{
  "num_hidden_layers": 13,
  "num_key_value_heads": 18,
  "vocab_size": 21730,
  "norm_place": "pre",
  "attn_scale": 0.177,
  "tie_word_embeddings": false,
  "parallel_block": true,
  "init": "normal",
  "init_std_o": 0.0039,
  "learning_rate": 0.0136,
  "lr_mult_o": 1.5,
  "lr_head": 0.0107,
  "train_tokens": 1354000000,
  "dataset": "wikipedia_en"
}
MLP neurons of a small language model. Each row is named by its layer, matrix (down: output weights) and neuron, and shows model dimensions 368-559. Each number is 500 + 50 x the weight over its row's rms, rounded and kept within 0 to 999. Numbers have three digits each. A neuron's up and down rows have the sign that makes its largest values positive.
After each neuron's rows, "fires before" lists the tokens most often just after its 100 highest values on Wikipedia text that the model never trained on.

L5.down700:509494446339442532529402436537349401521447482507500450570476440529544515559432474472520610533533520542550530555449550536461479522539529448410478542492524509519395502527547518537543491496490530593557439551476557423426525549508487508471517404508515506471539504467461457537516499417506472621535483510611569461530547559466378444478479503525479481451570580416525626453442538517538468529464445556505581493560488494472488478498493493508513572545447529513550508502495511569505459440480446529451488489462445569524509489513502391443521561508580448585510466444496507535514453455393504414
fires before: " |", ";", "arm"

L5.down3:522556443546462511531536503524409488487524470525496499456446546548490529481476518516501450449559413410483596516517540400456519441487536497478368522542515560497484413493524565537443487618450569490483511514504597490546593467468519464456474446553451455476548594468547505471409536497483485564460473615459541568464508494544444500518505469479467494465540508567463544442487448546448525505471427593466483504464457459444451471378512579502312477508504506536464490510427501517578447494503528543527552422527571521533459403502482472568493585589472527417501465554665526538423537538613451447
fires before: "\n", " |", " "

L5.down239:486421502588492497432512497531503457527468475380587468517574498521488516448536497550503463564506458517514646490532443424528496551516458424513554438522404564570473561495517499473464472553439569433519473469483414545436471468421417452578544476444593570483505544402566511602443512520479485522461462538558545580550466503518519484537503432547527455494524531483502568527463455543474525472521387541525465527449483454592596571522582477613441491483508478532484554424489449518507503486532486469481464445487506483509433420533426503532378439498558518462405369514421498488539467524476461493
fires before: " |", ";", "e"

L5.down370:498460447507499459505506542474529480557427482499517522528566446528615471606436426500515498565504417433477607405555537449570434422559525517443471373536529501545470480528463479531530529527533520498494494493516535549544479576537598602506431567473404501494520490437522505595509478477467449477505449524486437389500503431560402529482542504424426559532399477497494421543504424516558519535523602458476532523415425494527457509541572438476546576510526505457428381509474497465531640440513415597418477459483470491532500587437410469462554518407506602475406498476416513515477536484469547537
fires before: "\n", " a", " an"

L5.down640:494495491506551531510427546527633515566560577433560509552475541501519510518566401484478590580522447526434593485500492455537525517615514549504523513434454499548429496557471429568503465470505561499478480521558480479549484527439501510441492512485487545499577519474438422540525453478466524451531497461476471556533468528474529501558475473493360620548513552541432494560619448602559517529484503503622505480611537517546448598567503509487405523491540493524481549512499472550500450520569521476491500480479523574504619582485544463474472567443502586549419533538388603438416541542449453537
fires before: "\n"

L5.down1453:491487495485475542554536541412501399526543510511583502486572493419539516413521537559518486460480523500443522532471486527508508550518477524491551516485425506504466473546561496693454451479587537544530423444413466513410484420527489458502424499386517530428555512518620433527585493533528545582544427505452456539553485412496504478512464526439409410485556459531511485495506588512539413564505473525439478501505466524593532442468567441479421439440580529484500550489482499400513489428550472537447501442505501492525465565489425492391462531471468518532517519478576457470436537530574451589
fires before: " |", " \"", ":", "=="

L5.down617:496358499425557465528461483572368551556544476485530532485571499506487425429440492516519458524542505443529536487463525501503589522511505518517555450472429474523489482590484563448522490479465496455366497481650469560543466529435428458427464458484552559493531482569485515535594350472469488462549622494530450409502489538543435563563540506526510502530538530537537474500566526462484513462434418470489491435484409421607497423406506500464440526481391380442552510474546571468491549564499449487488509475524515511413487579516472530549401401508496407574496493461496491521492503532560494579
fires before: "==", "In", "On", "He", "\n", "==="

L6.down1071:439448483421495552539530538419504515500455535568460468487398496523549447466515543517527536493441577528492396542608472469520477493447480510561431492507573482411548509497394509508512471438515522534541449483502498529503472507479544518392563516558470405451468512531490461448539487501444483465425514592577513537541567462654488482451449466472488607525409473512579553542435548473508509573579530579551459530516517483479485579552457469577464560497522497532452617463417534541490555508495557414489529499571548447386634524489396546573534579502527417511511514416440452516596508497493474562
fires before: "\n", " |"

L6.down1416:480475454588510567449518574503492528433494514531522556515602449585563512399456376554560489386537552507545432442480517508567564429452492512531490457478473569527501563458460545526483536522377520479511467476458437551426473439550405448481437461547462590530542547526405454525475483508564536527530447519470429498577492540554549540490464510493507511486478463544599458517449506501461471608580452538464487519449596548517425553493448430557569540592609411449532522569453455464556638538479578427471456482561504498595518436463465508528481442504571478513562493532482513594451589489486541543
fires before: "|", "-", "===", "\n"

L8.down919:510526422472410487643386563507450583505426480478436506453525451522535391526497469477476584430485574525471509493506494538520494416430529447471514494535484535545413446506462539473527537452420469425525482531569560454484451490527560465451473474443513494502531466489490442559514502605540477509490534476530450531317453441615490586546550477421457517514516505514566447570460480569443474403513516484506526483496493585592540469463484582483448416517580456393489451485535525466639476523616502560505513618439554519544537537529422519484462468546467479547498608532465553382564506510462488416
fires before: " |", "',", "'"

L5.down838:477552551439481488472451499499568527452519482489479573533436454549580518507575552460577498523537450441466475474523564454471557528541428481548550396577552434519503537457495509545476512484575492504483468536477521495615453547517556550476581474566459428517441536434520432489507521491547540466484518583443569641500539467440559489466455498480503473547600457466490593475515547490562514663506469505612446431516509559412493428570461552467536533450521438504468521510428535545508500535518463573562561385515527426554498521579459500496414472543524557511469508511465427502480489463435575533
fires before: " of", "(", " in", " place"

L6.down1302:523431472478578531567434492507491503596497444505535482531449582426508559521550442384424494511533505509477506529528439548460525478478463535578486471505453473570592494492516553457532489502477416536508407526537495480515498557577481594483473536503480480546524501528537461551477487403488440500515515560432487573547516483550383496504466461519484504452510538552464456509541604435528464492472493398590564459435486544512484523581488447527535529487534389504530486494498470456458437436502470551556429468450575422521488533602491459524498487519519517456460488563547533503519457485369534576
fires before: "\n"

L6.down13:559507485556474439483410535526497489501480422551598551344489480540490492489554471515453487526459510533463512469521488510512483538426510531480506467526550460555508489454591475547514557539446481459562533487446455523500514493505386375515546491507537490476500517506460465440536509494412476479624491503474417436513375526516508514472450434512538500488452565482478444579429549598421593453466497540465428518682385491519466497465501499598453475529545580547479448517446501498484513477451495540473562530477484468495474549583567500510490499482488477477449554507349421515525442430478634466
fires before: "|", " 1"

L8.down1038:466530528572584530488449419508540510466508463512550454485512467560533519478518560461538502378512488556496437482570548436541491476447562537438520466538514443500532515438529451497437566444548476459420587506482451499492491491511588579563502522507507573564525404543474495539375520492585491497482537487529559536534546533438555507544601429518514458495553382478508476472458436559458580455469477572440560518478578528516497572492521504498429539539540485439529405577538495504553506420532440530508531586518485461546459408459558531480549419475547534456443473461440484509608548447426471540
fires before: " of", " and"

L5.down972:479518539531439526531511538451430520417465573468573530433510492491517519562488516538462498441546533480521410502577488485539589465679538429561470499444526546579541493571489492572554471507557562602519519456475486489426512626453558416461477531493538480475509511551481430515559424459467471581456548409397501487545420520474560455556419565522570515476486469491538490431412446440471531539530535456515458495449485399458546506490554442475468514524482492549435542597522570521549459473480437464433482521477393514494497506483523532586501459487415524503532449539465401545535572450533483411
fires before: "\n", "-"

L6.down38:505401545420512516491477365550469436482504496515496505580508482479506497442490570521480561529472507497444494494547439428530554564468447480499507482473433563536402536518441485429448512557598469523421481450492455487460553436471506566528499471386506538489529583544530447557500454516504452516487430445513558527528400516454531521487485547517552482451504513469529512482539523451505397573505515532391471561416548478492520504419531427466510457549467505467478444516474525472498552503494597519476589438573474561517519510421495421522401479508436591578434399456436575523459483479501433452
fires before: "\n"

L5.down1269:480510539449458571470379429514460458437494462530524593594551476462438529525532431412533456550519518479456548439599568504467468515462479562512390410533522496550528517480468470472547482531441510486551401496508579521407551500551566511662562488432566497607541548587436464495530513541589485535481443493552482509541529488480405434501496404464458478461479546528450558534450531416560510495621478596498497522439497456487553439481509417513471464418446510489560573498518487544424462497435467383463498520511544463473559431539483483506477563468573408568516486434630475486593542547402503520
fires before: " |", ";"

L6.down1222:427480477416536474559452467482532581562451471465504455490558601574574511459460530483479496513626488462540406545508462550435442430510570538499498510486555447518421492525446415468480622567468493562535383534545508504558441511445493494482503489463503438410520533537534512457505538509481426540520491369543614426532509430427530537518524495453464401452488529476515510478629558503449495532521399540441507579483527499515548446459429562499488459575506496432533534470516412459497408480462465518478529534474484482495550461518503485466345502506445503411534504501534496507492461486495513457
fires before: ".", " |"

L9.down250:479533502487540525529532435419477531484496512564554534551449486479558504606474498445551462501428488526608450425492455434638477503446497512476431498544440434571523477411559456568554466545420489431573425448473495584524561507548519496460489515517480566468495545354589522473552530498428667518454474426543426452520584491491562543509483496442481518454489471513457609570551500432516539546511412542464416490417383564469426520528482458599513492466463487518482515467470461647446473506539565514545470486521487479499455401420542535605457419477589536481603495486501524545523566520393499463
fires before: ".", " (", ")", "3", "4"

L6.down1139:434530558532529445522486574553460480520485559516479475555496494442498447530572487537426504426491534556422510491482440465492589435483430383463478487563552486480620464582495542546537466539484445449475508399505527439473484479531598432484488587470556568472564498474513588571451468544480494528459568483506541545488494505562444468469474552429502483606530465507528507438557477507503469531511433503489478479508517554515542544559586416481426573480451471489552552481561623585541482566533534412540445493462436609590503563476533566526436483507481570537526518566588428463474498424617419478
fires before: "\n"

L6.down213:559518479532495582518420463521500514493511471551514450468546494511497505457481481483500523426506521497528451511552478525580562527446513516507416569476544466478507506537453490513635505471556477476505447580527506514413387498498602547555426472492447597522466510433546493454503483581471523543496480484464538487495548440487505476517421623534517504484478513480461452449593512429538468487512483460517484516517529542516509513589536455538480613554515566449501453524569507520413438549395565466455456381528503517525426385525557563528432461411467552477526418538415498495425465518511496516
fires before: "\n"

L5.down1317:435481528513438527457468438513520501524472476537500477478464594499470541402619541517424526542458510526441563512489431513552544501429427511377551524494521449506458525463465521508492541466392581472561577499476484537462533548556495468474397566520546583452482430491473482542553503440508505472559425491468476484467534542522464431473470496493566504385551522443522476476550551505473460486487491417423509507449454379503519531532460499518407561479580418443531400526538529458453538492441440426490447521515382553492515515424526562485491434490530522564533496440460466534471452511497436561
fires before: "\n"

L8.down482:499448487556484530509557565468501439544470463516500556491521506537503460507523479460458532529518615458580526532560419415430482550460544496458581467473474550612497585539473449419440486453562547555543442498447470472564470458476542477453467489468541495488431557518539529496515487504544568552524479460499525583381548534507470405384426492478437478472496441560521546384517564594534546431449518448406454502563456538435504476432544505422445502473505478543418461467518376447511379551501544511534482435480443469488564526541546547498499543436484506585386528473554467529550469485499457572
fires before: ",", ".", "\n", " and"

L6.down188:536506488586567560408567458517545566519546476529450512528535496489467451441506530557558492527543564374564441474540493388447603525448464551495515439388512474507568476532500540504524503545500556526484552433443525560490471462499593403643481524529519510460479503442498560491436390540454495570532508445487581619437460480431489448578482488582450511497459573493504438528521463493551508527445512468442470506423479494531530526501472562566518453480421555424518493500514513612467504452500462366446449546525522417521530552360533494436508547514416403508486528475476522545475525471528526548
fires before: "|", " of", "|---|---|---|---|", "|---|---|---|---|---|---|", "|---|---|---|---|---|"

L9.down660:544462619464535517523437503489479518426516488552469487547513461476541464473525576478517476403466512469483574428480506529448490445484589457533470510488429457413524495440545510462566516500537550448516506480428565457539454519611522484630520567594545449499495491497486454473437487493442513562436499442518515567544535589578507518529547606536531512512524530464461473520477503535543603595527470531450463544363501577517587517477477497548566470458574500547462391522496469485486518493536565557517495586506530478571573467595402439586462516561463498524490473490438526473501531464555417473
fires before: " of", " One", " in"

L6.down1181:397491605509484460461534607481548600488512559538510507460529525515589504461547510545448504547457455452477457549470444502462425461489573504450533553482558530500464405555543534540510531496510524544471497433494474473513601504498513472500470540594460445497511581521467479555468435592463511580643519422498526503587490515570492530541552523467483560462416519519513499420600517563483491542537371516407535485390489462440507404477600461424477503489500556548484517527546497445423503507455520495610493578408471510498467535490482434440514531450482512463441490523516376524564521468471626647
fires before: "\n"

L9.down1380:580445487562488566467432555519521440573525545544460403469478472453479491602549461542470520485495534500476466425511509556532432414475512581588571478527441512498486421419474479492473438506632564523453470515511449513490488464469320549501588512605475552596533610510465467523622577503460544461444534567534445475495610527541496493489506393523569491540474475509503516486567545485501479463524582444457495532479478504521422432498509472449541513511493525573525569456548639507636535489569467551596512477496514533459500503448573532554520650537528561443476434579468480470484499438475465482
fires before: " 0", " —", " 1", " 2", " ", "\n"

L9.down1305:430457578540535479461561467528465566448546531499551468463514581482413469592444648539618537540507413458497512476499483434494554387517418400508509493534479486552562471461544473469590481441484435487523533521517471387552504476528498542521491543475474586477611454462510556530554453575537485474516474476461526502429468463458425536549511411466485505595574468528574438494526637453423433462407482456421455583445488556484553484487433501629478550516548459507582557534549424477473433503472462529426477586552550559470503486546521449500422455450468469466505440525450560440525433534502522428
fires before: "\n", "In", "|", "===", "On", "=="

L9.down1112:430406409531408662497477573466489505476432513581416467471565569440554442596559542536513557459485403473559474502431504456495376543477470517560481540551406439506580538470546499531493551552450468555529603454547418441603509510486499578525506568551536553462476545479543464499544506512524510531484464474470466530610453499472509477488471509532492550521501520513490470460513539521479465457543611531470512553410518613483421564451521537550495429535568561542437514474452480611558465458430486564497597552569525622441376583494494536494497552569506504558509485548372495472497473530495612524
fires before: " ", " −", " +"

L5.down886:466420467503555502558381521521478506405480552442480488514558482537439551544453519484491597460520501414542533450482495505533515489450523506504473501475449542561528512506579495525412517573513529479524533382577532511520561480479434567416478378464442514362515508414524363423512526513517504517514541486519491450521531510575457490465556439448533543533587531445447602619482507445466479383521507441535472462480375510336466376510429539561528516575467552543509520512426499577486512446490443546460481684414467516573527358556515542426590525503503474518503428499531492464467544401470526484
fires before: "\n", " +", " .", " −", " 4", " 9"

L5.down676:430506465524436547495579470525466414529527529579501474506552562526450525537442509501486467475507501483523518558476523487553483449557489527555502562509493461517534506531461494493558523548525524584424430466529469490535466371524422453637485409463464581504524435528488446493403470477499442500430448485477524460500519466476576585476483533467480492574583518534487500520497480507509470507528444482517597521447509432521481526446500526454581446538471474453466487460489530489520625537512545412476468512502431546577606505458536530467508499434467588587515491555582511472493543466533458368
fires before: "\n", "-"

L8.down481:507474460485505480524450434475512512578518464580429439542466441600626509565558439444465527491535500511483473593488502557523426418481469525437406485459368522544520494536409512433521498510473467483491506528459490445408477423556432537558537492507479566621547560515455475527404486437498452512512532508417525513511538463464479486468565474490515563466503482529425560480487557496511480425575443434508430562502475441549429537400527437458477483497501446431554408574479431522556492463496563550470566436483459505536585576449475511517577596511479457490455538434413513483602479485522593505
fires before: "\n", "-", " Party", ".", "|"

L6.down343:425515468469623560434475588503528447474527458432527467512512496540528483459442506464466528523463461434427547554453492450588488426527516528496476520461510491447575468458537504454448444430511414428491566460516547362495548509508527455502459465541564542639438526460434516593511530585495498404419561508458546424479441495467514528523593519571519395477571491497453473517446466414514490530480518519455439565543410468496504535543578460438565576480564528518520503533388546510528557552513539526529491457548555440464431480499480554504523523424493552489511461446532476449508497489470498462
fires before: "\n"

L8.down740:532482503546509532473504523450538482518538589500493554523395476486524484563498497443527626453479325396532443510507429501499502486515482539461509483532502460507482535598494601594479528575406562556487567559466513605503459516558570513488544539419513521609440477428488435474585502481486521545421480541532487531489541422530480617465571428470487447515516455428429452479524468431525526516458402483461471429522429546483467440488495475483553557476465491535484504414446488544570572483583482511441600406544561540483512395490523440518510574517471568509447465435516517469397522491581568401
fires before: "\n", "|", " |"

L9.down1163:482504560481479495584523556397502474536428507530598435432529544522490526456556482550445563434495431636513562551550445449444536528547540458486569465544504518493414531525540540516496474445468497394514525536539506547476394555604592536436464536501451510557474498476489559438505488521454448573499611599545490438580366562353523459577457524536498478475481518569442610455424467532474463563468435457491487532406537434456614464490559428493471519568516444473511469486534552578473499529447451509488479635367423532508542467504475431550567434508516529474495549494548419547534444537450390591
fires before: "-", "\n"

L5.down1035:581489495488452532484516455376570459499475526520455465534554451527489518393452498496498526530585561567463493530500621528534470582447491452625522554462485579548447457480536505439464530494470500467439386546492530641469517472517468479428537522478443507509529525513474455485440411460464489443466512505522514459518583500547526518511554506506514470507525508523349513550482534511519551556389472471584492494492440617552510427519435498424494396458535480487463530480551433334499453463414534441597427437578500463483394530444548555530504533446471443584539499462434491532589557530532502510
fires before: "\n", "s", "ander", "=="

L9.down249:508507487491432502525516517480515411437490514488397507490566565553512412508552461540525505601455485535597456478563464503562592565434574515500559476484521510546466504436495575546511533496495491577531441554579412560450542509471464499467404566516466505403524504548544417389469484468464523421493464563443513566552473469524493454546508493444497613409482500483608546565527546573506461515504600517555550516531504476465458519507531458573462495519530508576461419496501563371489506505536440543490430575481610575462505547502590529460574445370444583543494466464542421465499565590408559416
fires before: " 0", " 2", " 1", " —", "ma", " —;"

L9.down1019:581489499471495477490539448585543555466563506566518507506596518527541553511454504548549577447528445581584471495589418451467602441540506458486507489444531470495551509486496572575591506488478489519423531504478534422497460478444453509455423531396561492389527489532532553493502450441475531463602620478520460465433483497427496494504471513503388469527544419441465511399489548491512504540512507523546604538425512510424549611513491382454451525503695545461538502483490473437477487471577561522464468556429570481532397584579483500372506554435539448459519421445443523555484532578345434586
fires before: " |", "ologist"

L5.down1222:431493519472482585422555426356464591448550588543587474438485530392615511424487533482461491503492467535522537530488479501528513470596502536577465447481534593466480541581509649426437514524493488510484352403488482505582509519521534353522577561424427518505604527454510554479438548516546542545501496461480471489508466558589528533529488458481475472588569458509504498502434457464543509437559399500546476480501405437462473516544564495495525569473507451535539468551541539514555499509503526469524475531544487455491611486466441484455546537486508519574494486531478455463559441459580479478
fires before: "\n", "-"

L6.down59:513365558494598392497523521521451502567450500431503506430477518480564435465450516542526569458478507461442483436422497573425552476555464524448489459460451491482501469596578470478469479443468566524478534479509484488548494512492524495454421536408530509398489495533531458464542438510587490523374553582485530431488419557438502556458504561527463454443465535401515415500450557524475466447552477484520529481454506496500478463499486497516516471373496508466511570413533460523539484483464509466641469621341515491561464575564535548464508398558374578448625465621573513556463503529341459487
fires before: "\n", ",", "."

L6.down613:468518515414541491483488421559512502522465486491495522504493452529504525435542489491502450332546466488431571505529558439438503507538514409453605498497510527530531502520437480464590547563449506412484542512452484577493421572553499508560415520553487569594431484511509420499519554520403541475441421510517509495621424548525495468435522468483504437516474510465579536489471525500544478580514491607435464515486500452509455545528548448496463544494476534493527416506384478532455522572446462456513470425410610551561563502562472512532534423449506557533511417524419558494513572588473474470
fires before: " |", ","

L6.down544:420503608458588525469498456502529527486516507493525451505513477565498402541504444481475497489526537457523482539469508561479507540438487502502433430461409546446564550511554526478522466543522563488469443527504583530557546629581579497425494544455544521515489540519524481517527550466512512485551511523504494547454473555519525445508505511518405458490435607446550562507416470493482438488494582518546511495485523492487530482534532605479490505378464464549475475552481447396549449439395467416567499361515501469415429531475490493493477510582414501498524528566452452536602516426471563486
fires before: "\n"

L9.down165:531503505585491447522589472565552496520503426489446537422454448537548469490482586529465484485494498495482525495462498467502463426496474521472498506568499529447540488491430462454541460468476472483489573547561482551640474533467608507581396493601532550463463418553526475474486491460527580504498461560444460488512492364478480488538534487427565489544466434469526517538477555443530552440572505501471522549410476507479530539546446502483463515463504483596373524513376526482466517491522492480455559546488489469547564447458528530446497498489493557416450536549513491507420471430453468533
fires before: "|", "|---|---|---|---|---|---|", "|---|---|---|---|", "|---|---|---|---|---|", "\n"

L6.down1005:486400505488564507481432397436451488469490496418423420462520399424488468536469528436517463588438479498482523497442531506353390463508445554637493478646484457531630489543508435447497503521444512512391467511495488457500490545503494525492515493544445427517475444577567487567484529431498486515382491528532541518505547557466573460502483535495533481500470554494552470459512624517439440499616521444452473486459490422460484457415529602407380485424401435472462520461431485535468532537523501506593471487422497492441504597552490485529477433516485503454479431518557512545446547523531431494
fires before: "\n", " The", " In", " He", " It"

L5.down520:520490498546512526463506524514381464482464432547501472554496506586514530518379486492484544583577497438478509466533488499456550429496500428441455491402420526479415437422392462532418563547515530547499583510479561508463538507469607564460534521544484439473500512482475495490491538547534525561511521505489548549446476499501553356548483566613432367528482415510524551489563510501471423543476489469533501481553478470522507607360491518495455477535543495491503470500406510409556567558544532596453524452542418466403520443473455478502456485502437573519504596526539479417528557500458430462
fires before: "\n"

L8.down546:449550527474501550513494488474529539484527476426550510504534433556468454468456560475625528548533455521491529434522457618549469435436420489526508510495432368465457448443473479520483512476384489604493484479461490437542521447531573476543487547579483420487451448512534480480637482442456574497545460574512440472541582552558458476504445497458565513469506532437531503522568541567488493517473522550441490522509508498528511492465483463530466458467466579456504455375474539468511471565481505537487544489469574563469499509442479487513540380577470363449496479500508504522470449459531462549
fires before: "===", "\n", "The", "|", "F"

L9.down985:533457499526459466549430476503536563525524393444532474553546542495426399600412477458551498484465494467457451583563455488560551530570517592436541551496497514496525464441495552566523547523492520448513596603496533561589499475592492459462474540493565448502565557537541467434525535490515527456441540582483546528423480466510477475464573512554512561517454453528486539467524565474449434526478558468541472432450503540478576473578505418423585480441498470494527453515545558469499390605483495511524463423497531543560512494489474491493452518516578468434577488544555579481508545429504500536
fires before: "\n", "|", "-"

L8.down907:407491558500517506573525478455413453479471554545482462452440543518472463465493460576436436504538461560518522434411495501478423468491564453427525515550444522474429575548544499531519468486513514569432411478463575449524524565537645539449514438477472515478527450533566564493490551407510462494473490539527564519485425537543527451472595513356480429592478591496421511534479493467498504488407475543513507484460453473444452589408457450517524456485532465541559571564568552475427472482455494411495567526461498504424520495384410438563511591539483471480499518443571494504468497488562567544
fires before: " \"", " Tom", "-", " K"

L6.down842:489514473439512583545586516460548522449522473487464513555597443512575524512502506626481430435570524529485471547465481503516425509495526543433466453535442566493457518443435533445414472481434488455518460582463558397448555432498638447579463588570527559509477527511423518522532559513468476501526443495477486496436542438490528463547552518512446447534523439581465586517543462549493447628564487548552493501468493501462467590486548446422566529527532571466540476541513490518528516489488512482529456393583542465448472458454493515535479605502506609479510474488434487448506461543483522552
fires before: "\n"

L6.down1147:447459458482409468442474487517456530478473447456554419492437504516600443580472507412501472498469485462552535478484491492400482477517530473603526437542505462494479412505528571593441530499490526557453510479508467501522520556542483462421508573471498444451480428456451473426508511482536580604507535519467549447511453519521512477527521513441523425467449454427542445519439539477544436544573560535512507400490430584461497460491454438480585481498527392486538519550473480476554437451613485519521551526492519549562495519508593450598394502658518465517594493567510446567528411583488488609
fires before: ",", ".", " in", " of"

L6.down1349:397550538501503572450565468426499595532567513514517553439460548555533503460543530506479440575515497500408482560452417519630482519352519556521484497470483502422558485529408447490552469498539502462611528505466456424508501511514602473564439537517466559564462508477525425501389511606605526594572582511517499485567506423386500522515557473490531552474475499506491445528483520519504494575575530533483446531493555470469468572543534417431507561516535497507389533498506458636532574465417500517501474336522537423523586519512566469481539510450580622600538496468405451472549498506444478484
fires before: "\n"

L8.down486:559419494520538562614508489496518499480579451524527534506471474616499564455577483435480483603483517516489517443535453513505496473436432517465496502442467520529522558450548504468532507490510501460452454481497503476489461504534506507562501431542388635475460501433487500476497437560433499491402470510530534434541550459566460497385514514551562554522553500494514511508504458472547580546535486430430559557540595526543527498470509450520475499567502544506586545563552566480340517439486444518459466541443480523459484398433540451541469456536546476548507537573511451482460483443528451469
fires before: " (", ")", "″", "."

L6.down808:484472464533458559415511549549611486491551519415507504496506527520504476483564458524571497521523483520509485472474467498515580455477458494455538571550483510554462536454538475437405424485556509528538452505508481517494536492400497546501517501540444517534528534549422527518498413411547529434421609508456543449500421607547398489480422513454533347447415535564556554487418520522541630505472431513550560512423460596441489544520437494584568519422563487529560471482503459525521576423462436559451484507484434515480462517425572487559436495417375513491484481423435519468478510450415413430
fires before: " |", ".", "0", ";", ")"

L5.down1315:628581518466446452527409565456574530475500465454433541402497597472536518540450581476575461477524558624502442482451454461503615492460491522530473574520567562551513458499447551486565478442545580546387349467493433504454480505414496486514479519430555467472532465420496486577523471491559554492419530448545474566497470442467478483461526415491426571516466512557610534530418461562460477517517557421570489527446521511547494417542488461457348543389498557485437503521411531521524426563577553474516499406562479493505612566406461470453453404552561533479521421514421400420532523541441531481
fires before: " |"

L5.down893:450446466562532479389480476528491488495563502490549498562436517438517469494418528401425567496464494461502454507482546463554462495507383483544496500539454516458506531576515502628560534455474506548566453429534506527533512443471500518492496492456424514492526493452433563532381425514523498447474516551496477480525439564495475583498556491546437496503507502342596551462497477470450554446479484556473452512476605445434524386480540493478569538493577510593565415503536451545482592460508563393477560549525507496415472569479521497425492576451468502440462540543487469513540535452510581530
fires before: "\n", " in"

L6.down855:420478487530513488448480561525481556454407532413438535496588479498455518556441514509424472483416458435466587396532457474537546415430558469428487507417407469496514477496412522473514499496492568571585515534510492545524531620495450489426493511443550505561541548554472487539571511473481425536606576445447442499546465449530514479350499511397522559454503479487549488511531440484476490555566484502466482455468454579497438447477451418485502441421539446584522527524474528483486423425478481447461475497425535482564505519509449624452494457462565357653463437533484498551494487527539526487
fires before: "\n"

L5.down1506:540501468475537445501464504538578377521426528416434447489494545468606502548434460441436403561477474447520526491364439452591549509439533536530587479526537451505560529423501478504571477534560528521540484485504475379503498527468481593496443463495481546564426395485414563474502399467544554579511474464461440476408453525431496588469554496504496499513614559462465418557582434574471448584477465437526506507535527473501494483519566462533576570405455485507410515469547490545597468412526420463424491381484469447509579504497562472437473471447578464502479502520504470491539507409474466491
fires before: "\n"

L6.down1488:513477532460497467536537489437556483437524614483461567450499543459517481563498432513408437536536519579565534380488406519460464510498413505448414546440453486523465435493422525543482484480501506590498449510409500493548448513534562487544453447403436529416511483538511510564508507523573567478507510438421459540471440512528533398473558530597515602514536531547484454492529435545509518439567486550520476583539511565558544527605518516493534440525540560531386506560505500453560423461541513511507484449526516529489640577512418533531602517406499511551445567504516490482499443442544516553
fires before: " |", ";", "–"

L6.down1169:490479487462572455409436558551561442450507535530518466552548567528514531525524459566548611438488518571573479581483479444538507459610514460465518504444500507467479521521445494515485645532458483373407464476587446512467491571524582470393464452508470521446444550457428454547492506422562449610555505496535522470591507516488479516511482520402480445564551486542432503505442626394492494473637557483495549361489405466536455480484555502478552484511515570591498471521547533492456464586506502475483425544610601493463485495568511523528504489479464529426528522527389487477529502513469517538
fires before: " by", " in", " on", " |"